From a checkpoint of a small transformer trained on Wikipedia.
Size: MLP 1728 SwiGLU, vocabulary 26603, 68.5M parameters.
Architecture: RMSNorm before each block, rotary positions, no biases in attention or MLP, untied embeddings, normalized queries and keys.
Training: a variant of Muon for these matrices, 773M tokens, 8500 steps.
MLP neurons of a small language model. Each row is named by its layer, matrix (gate and up: input weights) and neuron, and shows model dimensions 48-175. Each number is 128 + 24 x the weight over its row's rms, rounded and kept within 0 to 255. A neuron's up and down rows have the sign that makes its largest values positive.
Before each neuron's rows, "fires on" lists the tokens most often at its 100 highest values on Wikipedia text that the model never trained on.

fires on: ".\n\n", "'s", " |\n\n", " in", " out", ":"
L2.gate1062 [130 129 113  92 143 130 159 126 172 134  85 114 220 121 123  83  82 146 128 127 146 170 153  90  98 123  82 128 159 158 151 120  85 142 173 156 102 158 157 147 107 126 142 130  88 169 137 144 132  93 159 112 152 138 142 106 125 148 105 131  77 121 169 146 148 169  69 126  62 149 141  88 156 114 121 146  97 130 132 139 104 172 129 139 154 116 119 148 119 126 125 163 132 124 129 139 147 184  95  90 136 158 137 107 134 101 135 122 122  95 111 125 118 130 164 110  97 134  89 141 133 105 139 107 111 123 186 144]
L2.up1062 [114 156 142 114 116 117 139 151 110 107 110 121 124 142 148 132 117  97 162 157 146 143 131 156 133 155  82 123 110  97 165 123 132 171  89 138 100 138 135 147 119 148 121 127 133 138  78 139  91 114  88 150 140 121 128 112  99 159 116 156  99 119 110 144 163 124 119 157 158 118 108  93 191 168 113 107  84 131  87 124 131 118 105 135 163 137 127 117 132 140 135 112 125 118 133 142 106 110 130 143 158 107  76 134 153  91  82 149 136 123 102 112 134 150 114 153 145 175 146 123 125 165 135 131 141 119 161  84]

fires on: " (", " band", " it", " Chiefs", " team", " school"
L2.gate640 [ 90 126 177 139 103 143 148 132 153 179 173 130  83 134 130 147 117 150 112 112 100 143 140 137 133 116 146 115 185 102 167 142 129 123 106 141 117 132 129 129 123 115 137 110 109 119 115 123 141 122 164 147 154 105 136  94 178 124 126  83 132 126 111 119 139 116  83 137 133 108 160 159 134 132 131 163 104 135 127 142 108 143 146 120 153 142 130 104 107 104 160 125 117 128 185 131 116 133 134 157 143 186 113 174 110 155 135 101 130  96 100 127 121 109 110 140 162 105 148 145 142 164  85 119 162 117 116 138]
L2.up640 [114 132 157 156 106 115 110 103 103 110 105 123 120 116 152 157 140 113 110 116 138 108 146 140 119 133 119 151 113 134 118  96 141 134  82  89 113 140 136 110  66 109 139 104 122 103 105 143 104 103 139 179 120 137 134 145 118 123 136 160 142 171 138 175 106 121 106 143  93 166 151  48 129  96 131 129 159 112 133 121  96 118 118 122  76 102 109 119  67 119 118 100 113 131 138 115 104 180  95 141 116 166 160 132 163 121 149 138 124 103 172  97 101 103 113 150 148 118 113 114 138 123 132 121 154 103 141 138]

fires on: " T", " t", " Mor", "-t", " Tor", " ent"
L2.gate201 [133 117 135 118 130  96 112 131 170 104 124 151 154 183 148 111 120 163  75 154 119 155 133 116 141 148 140 142 110 126 123  78 122 119  99 118 162 140 115 112 126 136 157 134  60 117 141 116 123 112 124 125 138 105 153 136 142 129 140 133 138 120 131 121  84 127 127 120 119 125 107  98 126 132 126 106 125 152 116 143 120 151 132 115 165  98 118 152 165 134 122 115 122 112 134 122 133 148 120 122  88 150 149 198 139 159 110 143 124 130 114  89 103 123 144 100 130 176 146  84 142 179 105 141  78 106 139 120]
L2.up201 [124 116 117 105 121 173 115 138 171 146  93 145 143  93 162 134 127 138 114 187 146 132 131 135 105 130 138 109 101 111  86 110  96 148 120 110 123 116 137 138 128  95 107 118 141 127 146 110  92 132 163 113 161 146 132 133 151 141  60 119 146 148 122 109  98 114 127 138 153  72 119 125 156 127 132 142 104 122 116  86 123 122 157 100  99 133 137 175 148 129  94 160 159 133 149 120 145 130 127  92 128  94 101 117  99 130 139 106 142 167  86 121 149 133 183 168 124 103 154 108 146 164 125 157 140 146 148 149]

fires on: " long", " Short", " short", " Long", " length"
L2.gate764 [145  99 120 158 163 116 118 146 112 152 121 153 109  77 154 143 134 142  78 121 107 116 130 126 147 120 117 119 130 127 139 108 134 140 112  95 154 115 147 110 138  87 157 122 130 114 158  96 125 157 119 154 116 105 127 145 146 134 142 134 131 127 107 186 131 128 123 116 157 154 137  93 124 142 145 168  87 115 157 127 123 149  99 111 180  76 140 140 144 169 132 139 138 129 100  98 141 104 126 137 141 133 119 118 131 130  85 124 105 165 133 130 100 129 134 138 134 139  69  85 116 118 115 125 136 147 124 137]
L2.up764 [132 106 140 178 169 137  79 158 123 157 125 153  99  92 132  90 144 148  82 157 105 131 117 103 135 142 124 129 134 130  86 129 145 134 134 122 122 137 158 142 137 112 172 137  89 149  97 119 127 152  84 187  88 100 112 128  76 145 159 119 147 126 109 141 111  85 129 123 138 133 120 107 139 137 149 159 164 127 157 106 137 138 121 170 162 100 156 143 135 143 162 159 137  86 103  99 128 126 135 136 166 153  86 104 154 112  91 121  92 152 152 131 138  83 134 127 110 153  87 109 122 124 145 122 128 178 135 146]

fires on: " music", "\"", " n", " record", " CD"
L2.gate789 [ 98 124 160 130 181 176 103 123 124 120 154 133 111 143 136 149 141 109 106 113  97 113 115 124 174 111 146 133 126 113 126 100  78 120 154 113 118  81 150 101 149 131 138 133 132  92 122 116  99 102 168 101 167 107 158 139 118 131 100 136  73 141 140 137 146 125 136  90 127 123 130 133 139 134 101 158 117 111 140 127  97 129 127 116 119 104 106 138  59 137 135 155 146 120 137 130 112  74 105 168 104 116 111 138  77 158 136  89 151 140 124 152  92 106 146 129 160 165 110 103  86 120 103 115 147 151 168 140]
L2.up789 [168 134 109 126 132 143 126 114 108 137 112 136 103 128 136 140 144 139  89 130 102  91 122 103 140 142  91 111  75 115 119  75 140 107  94 110 149  97 113 151 138  90 102 160 135  80  70 141 110 122 165 126 106 137  99 110 142 105 156 164 142 105 140 121 127  78 118  95 151 103 109 143 161 130 174 110 121 132 117  97 124 154 119  92 140 123 123  93 103 112 121 126 168 128 158  92 136 138 137 142 155 171 119 118  92 127 138  46 127 141 121 111 132 110 111 136  82 155 156 143 131 111 126 137 159 157 110 131]

fires on: "==", "\n\n", "See"
L2.gate1507 [172 142 140 134 105 138 169  86 106 136 145 160 102  99 165 169 142  83  75  78 103  85 167 108 133 155  93 146 120 150  78 108 112 105 141 113 142 119 108 147 143 132 128 145 136 126 139 144 131 117 138 156 117 149 155 117 125 162 147  98 100 146  75 137  93 131 110 104  90 195 154 125 151 156 115 147 125 135 204  90 132 148 135 101 142 124 162 129  87 131 136 144 120 145 139 127 147 138 133 102 140 141 131 139 135 103 113 142 139 151 139 143 125  98 108 158 140  97 103 126 141 109 170  92  87 120 127 112]
L2.up1507 [139 136 120 135 158 117 148  70 129 138 115 137 115  87 115 150 140  87  75  98 109 140 147  57 127  86 133 145 120 124 105  96 144  79 188  94 154 122  75 132 128 144 109 134 128 128 164 128 122 157 181 142 119 138 129 109 116 169 139 128 103 114 131 143  29 106 134  94 103 127 152 126 156 142 122 130 140 151 152 100 138 111 116 109 158 123 139 165 105 138 122 130 112 124 131 162 135 112 159  83 139  98 110 153 160 109 124 117 160  93 127 162 133 115 116  98 135 120 123 114 143 125 156 161  94 110 117 121]

fires on: " TV", " road", " track", " car", " Tro", "road"
L2.gate978 [125 122 110 103 158  96 125 109 141 147 117 110 137 115 145 141 159 111 142 108  78 161 160 166 126  96 119  98 153 117 122 121 137 166 164 177 118 143 155 107  96 113 156 142 127  97 132 154  99 164 122 197 110 188 113  76 118  95  99  97 111 108 154 124 109 125 110 133  85 139 134 120 145 110 104 132  69 143 151 144 102 109 109 132 157 145 147 131 111 154 189 150 146 156 149 128 135 149 105 122 142 132 131 157 139 128 108 141  91 162  99 135  73 126 137 126 129 152 135  98  94 113 110 165 149 142 122 112]
L2.up978 [119 146 163 131 162 107 143 152 125 180 148 151 126  99 182 192 142  79 105 109 105 122 109 111 126 146 143 139 162 139 119 161 149 195 162 122 106 123 154 110  98  94 147 130 146 120 163 148  90 148 143 147 140 120 143 114 106 126 140 131 117 103 112  99 101 161 133 130 123 175 118 134 128 137 135 168  88 134 131 102 125 116  91 130 160 135 110 129 109 179 164 134 149 125 135  62 113 151  93 106 101  99 130 125 160 140 111 136 131 120 156 151 114 126 135 179 134 129 113 113 101 115 143 178 114 153 104 135]

fires on: ")", "\"", "'", "”,", " ("
L2.gate737 [160 158 156 118 147 178  93  78 117 123 118 134 120 142 133  79 120 138 139 110 128  87 129 109  64 128 109 129 108 135 191 126 119 138 147 118 114 106 114 133 102 113 125  82 168 123 159 128 142 109 124 133 117 138 137  98 134 129 128 112 135 119 147 121  99 140 119 135 155 139 100 124 125  82 149 114 106 122 131 119 160 136 177  94 137 102 148 100 115 161 109 147  69 133  83 159 144 125  72 143 133 138 104 108 151 165 104 175 147 141 140 126 137 149  96 136 119 109  98 132 144 132 105 162 158 116 124  94]
L2.up737 [169 137 123 142 109 158  89 111 134 146 161 120 160 160 146 137 132 154 150 138 133  93 119 123 145 120 124 135 121 105 138 121 122 100 151 150 125 136 125 165 108  82  96 100 166 113 113 149 126 114 132 112 110 110 158  93 128 118 160 114 121 105 109 119 135 115 128 122 153 158 104 118 140  84 131 142 143 108 126 109 140 104 153 126 112  88 147 137  87 148 139 142 103 148 100 160  81 139 102 162 144 125 126 132 182 141 104 152  66 136  96 123 133 109 112 162 130  93 131 112 198 129 108 139 140  89 148 140]

fires on: "===", "=="
L2.gate1174 [ 97 113 123 153 141 137 156 151 116 113 116 134 160 120 127 134 129 129 145 122  84 141 126 151 108 129 128  99 149 149  92 112 137 160 125 142 123 127 125  93 123 128 106 121 134 141 108 137 108 148 107 157 113 110 134 126 123 135  98 141 154 112 128 103 116 119 127 134 160 113 108 167  99 121 140 138 130 194 143 170 104  96 158 171 157 140 175 108 108 150 136 158 129 127 105 122 140 126  95 170 118 160 130  86  90 148 125  80 123 123 123 135 113 139 134 132 137 151 148 136 130 111 135 149 109 153 163 128]
L2.up1174 [124 134  78  89 105 112 138 174 135 146 113 125 176 132 112 170 139 151  97 118 131 128 136 161 180 113 122 172 156  85 148 110 158 119 102 155 140 128 172 113 123 155 150 129 162 124  96  94  86 172 127 119 145 126 128 104 104 139 144 116 117 164 146 128 156 131 109 117 111 167 160 136 119  91 103 159 151 123 100 151 135 110 126 152 159 144 140 149 133  82  93 158 127 110 149 110 159 128 150 120 134 159 113 115 144 135 110  79 123 156 147 145 127 113 117 122 125 112 113 132 137  94 151  93 139 121 141 157]

fires on: " ", "aged", " +", ",", ":", "."
L2.gate939 [140 120 133 139 147 122 118  93 150 123  94  77 133 143 122 142 118 158 146 104 183 108 131 113 149 150 145 139  97 112 152 107  99 115 110 126 178 118 136 130 126  85  99 115  83 126 135 117 160 137 140 142 147 134 108 132 135 123 148 101 148 115 130  98 117 141  64 123 151 103 109 131 152  99 131  93 157 117 128 108 129 130  91 126 159 158 167 140 109 104  83 134 127 166 152 101 134 136 101 126 114 162  81 121  98 134 136 172 124 135 102 107 150 172 116  83 156 136 143 151 153 130 134  98 111 166 151 106]
L2.up939 [144 115 143 102 117 123 181 142 154 183 134 152 148 128 128  93 141 111 128 148  92 113 138 105 120 152  99 163 139 125 168 115 137 165 134 126 135 147 110 113 138 126 115 171 178 152 136 155 166 132 147 106 130 105 142 114 110 128  98 114 113 113 150 157 107 129 192 109 139 146 100  92 143 126 159 108 119  75  76 163 155 128 169 125 139  99 201 120 124 113 148 126 117 109 105  65 107 135 140 151 130 141 144 162 125 174 157 171 117 120  87 175  75 116 151 141 106 100  94 118 118  81 122 114 130 138 164 115]

fires on: " N", " R", " ", " D", " Se", " n"
L2.gate198 [159 141 145 114 158 145 130 114 145 177 155 136 156 121 146 109 143 152 120 115 142 122 136 157 117 115 148 164 160 132  80 120 124  99 113 155  91  96 138 187 155 132 116  60 177 125 152 137 139 145 126 112 127 125 132 145 103 156  94  92 123 138 110 110 107 115 150 106 133 140 145 109 107  89 145 144 103 155 122 133 105 137 129 128 146 144 140 129 118 124 132 151  65 127 122 105 142 126  78 105 143 171 110 151 102 149 138  92 108 134 174 152 112 115  63 123 170 128 137 107 145 147 150 138 129 181 113  94]
L2.up198 [159 132 130 119 136 158 102 146 118 145 153 129 122 140 129 127 162  91  89 125 190 142 119 144 152  97 122 178 129 172 108  88  98 169  97 113 151 110 175 116 120 126 160 111 151 131  84 147  98 156 130 108 140 116 103 129 128 122  75 153 117 130 129 137 123 105 129 104 135 127 115 147 142 130 112 192 117 127 116 142 157 132 106 121 147  76 129 169 114 147 146 143 140 105 119 129 112 133 104 138  98 162 135 106 149 159 137 138  93  98 112 103 127 109 111 117 111 129 127 122 119 164 119 125 113 117 133 144]

fires on: " to", " for", " with", " him", " received"
L2.gate1207 [120 115 115  66 158 124  66 119  98 143 124 134 143 116 146 107 134 168 100 139 114 113 135 107 135 142 152  92 100  96 145 131  92 129 171 113 132 128 125 154 126 110 137 142 130  86 142 155 100 120 166 121 153 160 165  81  73 158 120 123 112 104 107 119 109 146 181 149 100 142 178 135 135 157 114 136 104 100 127 115 178 112 101 150 158  94 132 129 127 148 144  82 113 138 113 145 125 136 111 154 105 104 159 148 101 114  85 121 111 136 102 130  86  69 133 136  89 146 130 112  76 107  80 135 106 166 102 168]
L2.up1207 [ 70 153 106 166 158 131 107 102 139 120 128  75 151 107 110 161  60 150 146 162  80 111 108 157 149 105 144  99  76 123 154 125 149 129  95 114 142 156 121 120 140 157 150  71 112 110 127 127 123 127 136 123 139  97  91 139 153 100 144 111  70 130 103 113 148 120 140 160 156 142 105 135 116 144 138 104 130 119 143 128 107 144 111 164 128 173  93 132 157 122 109 116 152  92 138  84 113 127 132 156 107 125  92 129 185 146 119 100 164 124 174 134  81 164 130 119 149 122 126 168 174  97 114 106 157 136 142  51]

fires on: " the", " "
L2.gate921 [118 152 145  82 185 125 116 129 143 136 138 123 159 109 145 131 163 137 132 107 155 138 120 144 130 142 129 118 163 118 170  98  83 144 122 169 136 152 132 191  99  97 158 163  97 124  74 106  77 149 132 140 144  95 132 109 132 143 168 129  90 121 141 125 128 117 143 132  98 136 105 122 118 178 120 124 172 128 162 139 108 139 117 155 114 159 142 101 103 163 133 132 140 146 100 116 152 108  95 148 141 119 166 138 105 143 150 119 123 150 111  96 117  98 177 168 160  64 102 110 144 134 102 153 134 135 110 141]
L2.up921 [142 134 134 156 161 107 135 110 127 160  99 119 142 121 117 145 123 158 119  95 133 117 149 177 120 151 111  81 150 129 173 125 116 119  70 124 159 166 127 180 161 120 109 150 104 140 101 114 109 101 137 110 115 119 135 101 107 134 144 135 112  91 133 142 130 121  97 120 123 117 142  87 112 146 110 137 126 122 141 141 133 116 157 139 127 154 103 145 159 185 128 141 116 150 142 126 125 141 136 117 150 116 175 132 113 141 165 142 140 132 110 119 164 118 101 116 108 149 101 101 131 146 121 140 142 101 186  65]

fires on: " of", " "
L2.gate1309 [158 138 136 143 184 123  86 142 176  98 175 101 117 159 116 197  99 181 169 146 124 132 106 170 156 137  76 102 107  96 111 138 132 146 120 143 137 140 170 158 109 140 128  75 114 122 120  91 124 161 122 151  56  76  64 116 145 135 139 149  83 128 140 151 129 145 116 137 138 110  98 143 145 111 136  75 113 135 122 171 131 112 118 132 194 103 144 106  96 137 149 131 110 136 128 118 115 146 129 146 120  99 136 141  82 117 103 142 129 112 122 130 116 104 127 180 134 113 140  87  86 115 144 117 106 134 137  95]
L2.up1309 [161  94 128 103  93  89 108 143  64 108 149 164 109 136 132 170 156 133 133 125 183  81 146 113 120 103 141 155 156 135 131 103 157 134 139 138 138 100 127 140 105 126 125 176 136 147 120 139 125 100 115 153 116 149 117 146 133 148 119 116 140 115 154 150 147 158 136 115 125 103 130 127 140 130 162 214  98 118 146 106 117 143 119 138 143  93 138 186 134 104 124 148 117 113 179 155 117 123 101  88 150 151  96  85 127 147  97  94 129 140 162 147 174  97 110  93  93 124  95 143 131  93  83 150 118 134 139 126]

fires on: " /", " (", "-", ".e"
L2.gate241 [129 149 155 157 162 145 110  98 139 125 133  73 118 127 162  87  63 120 175  93 130 147 149 141 169 157 105 128 153 103 147 140 154 127 117 114 152 127  84 160 162 114 145  90 157 119 107 123 171 146 156 137 162 144 147 140 119 112 127 165 139 117 130 120 124 151 143 173 122  96  89 125 117 134 130 126  98 187 101  59 138 146  58 131 156 119  95 120 148 110 114 147 118 152 103 139 116 118  94 133 103 124 125 147 162 141 134 162 116 148  83 120 137 104 110 164 172 116 103 101 148  95 159 159 117 114 143 133]
L2.up241 [128 137 101 170 126 187 135 137 154 125  90  82 140 142 135 144 112 133 127 127  92 122 165 155 172 179 126 105 153 114 119 127 139 160 138 131 127 157 167 128 134 101 121 132 140 137 120 106 149 172 144  82 147 152 123 145 143 116 120 145 109 132 108 152 147 123 146 159 106 136 134 116  73 143 117  99 152 114 127 114 131 100 109 152 135 120 117  91 108 133 148 126 130 145 133 134 140 138 114 169 173 138 139 123 157 106 139 148 124 131 114 153 118 142 107 159  97  89 144 122 126 186 115 149  83  83 169 157]

fires on: " (", "\"", " life"
L2.gate219 [146 143 129 107 144 153  79 128 125 155 131 117 109 120  98  63  90 162 141 111 132  99 140 106 135 105 138 145 149 150 143 118 167  98 106 107  67 110 103  93 134  92  92 113 126 134 109 118 118 140 124 115 137 158 111 171 125 111 129 145 128 107 147 112 163 110  98 177 127 179 114 131 171  95  96 160 149 129 130 118 100 176 129 140 101 128 153 106 157 138 127 133  94 108 115 155 122  92 114 145 128 144 126 109 118 174 126 118 136  94 159 123 108  99 116 106 143 113 112 153 101 153 112 157 178 153 159 137]
L2.up219 [109 115 120 137 142 155 157  91 175 108 130  46 151  90 116 140 127 161 144 131 115  74 139 133 137 153 125 119 127 184 126 122 141 107 110 129 136 100 112 136  78 135 131 110 101 147 151 142  87  95  89 163 113  84 124 175 188 123 128 116 100 129 178 145 145 102 146 154 130  91 127 132 127 131 147 149 150 122  76 166 127 133 125  68 104 121 168 153 137  78  90 153 135 144 137 115  67 143 121 135 119 186 138 112 125 112 136 132 112 126 128 122 130 120 114 164 109 196 152 155 117 112  91 119 125 142 144 111]

fires on: "=="
L2.gate539 [122 136 108 123 125 111 165  73  95 109 135 151  78 154 145 147 126 131 127 107 113  84  92 135 101 137 122 123 105 130 135  97 109 161 124  58 115 126 139 177 143 107 142 106 135 113 142 117  98 129 171 121 111 104 170 151 124 135 118 137 121 131 129 109 105 126 128  98 117  85 103 137 144 108 130 126 118 151 144 177 148 165 105  95  80 112 161  81  93 139 182 152 153 132 136 137 152 162 167 140 105 101 145 125 125 138  85 164 165 139 167 131 150 139 132 143 114 121  81 109  58  88 123 133 153  85 134 127]
L2.up539 [118  99  91 136 110 128 183 155 136 162 168 135 125 101 112 153 137 117 142  84 139 124 166  95 126 118 118 123 134 115  74 140 111  87 151 136 136 162 116 155 117 112 127 142 117 168 160 157 144 180 135 136 127 157 108  66 134 153 156 139 129 110 160 136 137 107 108 115  98 156 164 169 149 165 126 119 113  85 128 132 138 181  64 163 157 116 112 134 106 112 169 132 142 165 113 100 111 125 118 156 125 117 158 134 121 108 132 134  96 110 147 155 172 110 113 110 117 114 175 113 132  96 113  95 130 146 132 123]

fires on: " Mar", " number", " Mor", " cor", " Tor"
L2.gate312 [153 126 107 126 134 148 110 130 123 140 126 120 159 186 167 120 147 111 124 147 115 126 169 139 106 128 117 126 128 119 108 106 144 148 129 104 111 157 126 127  98 119 121 145 123 109 131  76 140 121 145 166 155 115  92  73 117 128  98  95 123 144 144  98 150 125 152 129 150 140  89  88 149 129 167  99 149 102 110 176 150  99 133  78 174 122 153 106 118 126 164 163 145 114 125 124 161 119 107 142 135 104  68 161  51 118 141 112 102 140  84 129 139  93 135 118 102 152 149  86 159 131 149 159 119 128 125 162]
L2.up312 [153 148 123 133  95 117  98 136 183 134 116 134 127 114 162 163 172 146 146 139 109 103 124 132 143 129 128 133 140 172 167 105  94 150 139 147 100 147 151  81 136 122 140 151  93 136 155 156 155 168 158  74 150 174 161 112 140 122 128 177 151 165  94 161 139 118 142 111 189 138  72 111 153 175 149 136 159 140 113 137 165 100 129 138 111 146 135 153 114  61 155 159 162 180 104 118 129 139 145  87 105 179  99 155 133 124 151 117 152 148 135 132 137 136 113 141 114 168 153 152 119 126 127 164 132 150 141 122]

fires on: ":", "ó", " known", "."
L2.gate364 [182 143 108 132 147 103 132 132 121 117 125 108 142 123 132 124 114 170 184 121 116 114 113 140 132 113 175 151 133 162 113 121 115  85 144 168 125 146 113 123 138 128 137 128 129 145 132 143 149 103 174 110 150  97 131 106  59 154 108 142 139 108  70  87 166 101 119  94 107 111 129 114 134 125 191 137 120 135 121 164 122 158 123 109 176 174 149  98 107 133 130 115 131 143 148 116  75 119 136 135 140 167 151 125 143 168 185 154 157 131 142 129 122 122 125 136 128 119 141 141 142 122 123 106 154 123  96 171]
L2.up364 [120 147 122 126 130 121 149 149 112 121 113 129 130 119 114 145 127 132 129 104  97 121 155 121 104 129 127 173 163 174 142  69  96 171 108 138 108 161  64 104 116 114 150 133  96 109 136 158 150 113 148 153 148 136 132 113 116  85 126 131 145  81 132 116 173 104 168  77 154  93 145 135 136 143 125 135 144 109 125 136  98 157  89 118 105 152 124 158 127 124 136 154 141 108 157  86 133 142 134 131 159 153 150 132 121 155 120 130 169 136 111  96 147 145 151 120 103 151 161 139 126 136  99  91 125 106 159 158]

fires on: " in", " by", " ", " on", " |", " out"
L2.gate955 [134 122  81 128 123 102 107 121 157 108 139 106 158 122 111 182 133 167 121 119 113 168 141 110 132 105  71 111 134 125 135 142 121 105 102 123 118 138 112 161 122 142 111 101  94 115 124 142 194 120 126 145  99 103 129 143 128 131 172 123 114 133 132 125 131 148  80 146 128 115 134 121 110 147 138 129 104 174 157 112 145 145 183 150 173 147 129 132 133 118 111  89 144 142 139 129 111 133 112 108 111 153 145 148 101 126 155 133 123 103 128 164 124 125  90 122 151 119  80 161 161  73 125 173 161 169 169 119]
L2.up955 [115 121 107 137 130 104  98 120 107 143 143 127 182 145 157 166 161 147 143 155 162 111 159  69 150 125  93 118 144 151 104 158 138  91 132 152 125 168  87 150 100 175 128 101 114 103 104 139 151 138 131 115  97 131 126 140 133  83 149 115 181  96 122 143 111 149 126 131 126 100 112 106 100 140 145 113 115 174  91 146 127 150  87  84 123 142 131 124 136 129 127  77 126 139 164 134  92 165 111 134 138 120 120 130 136  94 132 123 120 101 128 155 156  95 138 134  98 155 120 163 138 124 115 127 158 108 171 132]

fires on: "==", " for", " directed", " by", " this", " of"
L2.gate1700 [158 122 168 161 130 122 109 123 125 122 122 144 149 129 106 124 112 118  94  79 113  98 116 118 131 109 159 153 126 139 101 148 141 156 115 135 113 103 110 127  72 166 124 131 136 125 142 125 115 119 141 104  62  83 166  94 143 129 140 111 106 112 105 149 114 127 119 128 163 116 119 143 148  79 145 143 140 139 105 143 150 124 125 149 137  95 116 112 141 144 105 148  96 126 108  96 148 146 106 111  70 141 143 100 132 157 104 151 131 144  82 197 133 104 134 179 108 119  94 103 132  85 148 123  97  92 110 108]
L2.up1700 [150 101 113 144 105 129 117 122 110 112  99 155 140  87 142 118 112 131 169 150 108 133  96  96 133  93 102  66 133 165 139 104 134 139 115 123 133 135 111 141 148  98 138 149 108 157 134 122 170 165 124 119 137  64 129  97 108 165 114 144 123 103 150 135 126 132 135 131 175 123 152 150  90 161 137 162 180 113 141  98 132 137 128 144 135 114 107 138 137 119 148 123  86 142 129 151 133  82 127 122 155 132  98 162 114 166 140 139  99 162  86 130 136 118 115 115 104  78  79 110 127 138 143 103 157 144 167 145]

fires on: "|", " ", "-", " Me"
L2.gate1264 [ 73 150 124  83 127 122 105 116 144 104 152 118 153 120 173 125 137 138 146 125 135 129 112 143 126 154 119  82 150 115 107 115 116 108  72 124 150 160 134 166 148 137 130 125 107 172 130 136 118 129 111 182 168  77  68 146 148 153  97 114 126 167  99  91 106 179 133 134  76 140 112 135 123 112  94 131 135 135 121 155 131  95 146 113 131  91 106  83 135 140 113  94 128 162 137 126 135 124 135 125 125 127 124 102 174  97 150  92 101 141 117 104 154 101 104 119 133  92 148 125 129 102 155 163 157 136 113 116]
L2.up1264 [135 168 134 117  79 161 140 102  96 123 128 150 150 141 160 113 102 119 139 112 123 161 121 186 133 146 110 101 144 119 141 100 119 127  76 110 127 138 152 123 196 120 140 118 106 139 117 141 139 143 155 118 141  79  72 147 144 120 150  74 164 180 113 123 129 151 158 112 110 155 123 123 111 122 118 134  96 140  86 134 104 126 125 161 141 102 115 126 153 143 124  68 104 144 120 113  97 161  82 128 143 129 141 107 163 144 178 127 125 150  80  95 150 115 105 125 159 118 121 138 168 150 131 142 176 118 157 135]

fires on: "-", "==", ":", " known", "==="
L2.gate1251 [151 148 169 116  83 101 142 138 119 111 148 169  82 102 169 117 119 147 138  95 105 113  98 170  98  82 124 105 138  78 107 137 135 127 101 136 135 130  71 113 125 139 142 113  98 138  96 158 146 116 109 115 123  97 124  90 122 129 114  71 160 172 106 105  98  86  97 124  76 135 126 120  93 159 129  89 133 121 106 140 131 133 113 137 152  98 149 129 108 141 142  76 119 115 142 172 141 143  90 112 144  88 125 153 114 134 193 125 136 141  95 142 149 137 153 124 116 140 129 112 140 178 119 143 144 140 104 144]
L2.up1251 [177 174  95 147 104 114 121 161 144  96 155 117 126  99 142 154 128 152 110 110 121  82 101 130 157 128 125 123 147 106 146  69 101 133 120 177 132  96 123 136 149 130 137 142 153 117 156 126  78 136 140 122 158 101 143 129 123 130 115 137 148 113 147 126 134 117 125 116 111 140 115 172 130  95 146 139 139 148 108 114 179 130 100 140 127 113 211 119 131 108 147 136 176 104 116 159 171 151 177 112 176 144 138 123  97 111 116 137 132 104 129 123 142 150  79 132 133 130 104 117 134 113 117 168 125 120  85 115]

fires on: " of", " m", " started", " first", " began"
L2.gate331 [104 142 151 127  94 176 149 110 110  57 131 163 106 107 135 110 120 105 118 117 130  89 146 148 153 116 118 108 114 132 138 116  91 114 163 128 129 139 121 107 148  99 132 124 114 169 149 129 122 137 134 128 138 102 140 110 131 127 118 148 111  95 174 158 126 142 150  89 128 114 136 134 127 138 200 153 131 160 133 139 104 114  82 146 157 105 133 143 134 144 114 153 124 111 125 119 161 116 128  94 127 106  88 110 106 121  89 115 162 107 105 181 132 104 125  86 157 120 131 121  97 135 138 133 174 141 128 101]
L2.up331 [124 160 147 133  42 127 113 164 150 137 146 110 125 141 160 150 128 162 128 117 111 193 120 141 106 130 127 138 131  70  72  94 134 121 151 137 166 130 120 126 124 107 140 157 124 132 113 132 144 126 168  97 135 144 125 102 156 139 119 132 101 154 142 125 116 145 125  84 129 129 160  89 127 155 139 119 120 109  97 134 146 145  95 140 137 150 143 119 131 118 151 126 103 110 160 148 104 171 125 106 171 139 123 122  99 121  96 137 104 136 124 137 141 182 167 140 112 107  92 164 136  69 150  88 116 118 147  92]

fires on: " S", " T"
L2.gate1 [ 99 119 157 100 146 132 151 160 142 147 150 106 161 129 136 161 105  93  89  85  83 144 128 149 147  92 121 145 109 103 149 129 110 182 144 119 134 104 178 106 139 111 121 132 159 155 115 142 153 179 126  98 140 101 132 175 165 174 143 126 106 132 118 120 141 172  84 102 152 155 122 132 103 133  94 104 118 120 162 147  94 139 151 106 152 133 170  71  96 137  67 118 139 135 140  85 132 175 122 170 155 142 109 123 104 134 143  63 131 131 111 153 163 143 123 107 147 156  62 189 120  79 102 123 126 108 153 147]
L2.up1 [132 145 147 117 122 133 128  90 103 124 106 115 149 158 100 137 145 150 134 125 123 120 110 138  92 149 101 180 134  98 135 122 109 123 139 117  99 163 161 135 116 149  84 126 124 110 153 113 111 101  90 112  98 127 120 120 146 113 110 141 168 137  83 114 157 112 114 108 124 128 130 131 104 106 176 107 107 141 147 115 159  75 113 119 116 119 160 131 136 117  99 108 106 136 137 144 155 113  75 152 109 129 115 119 113 137 123 174 147 124 206 161 106 105 114 111 168 116 131 104 111 167 102 166 138 127 179 117]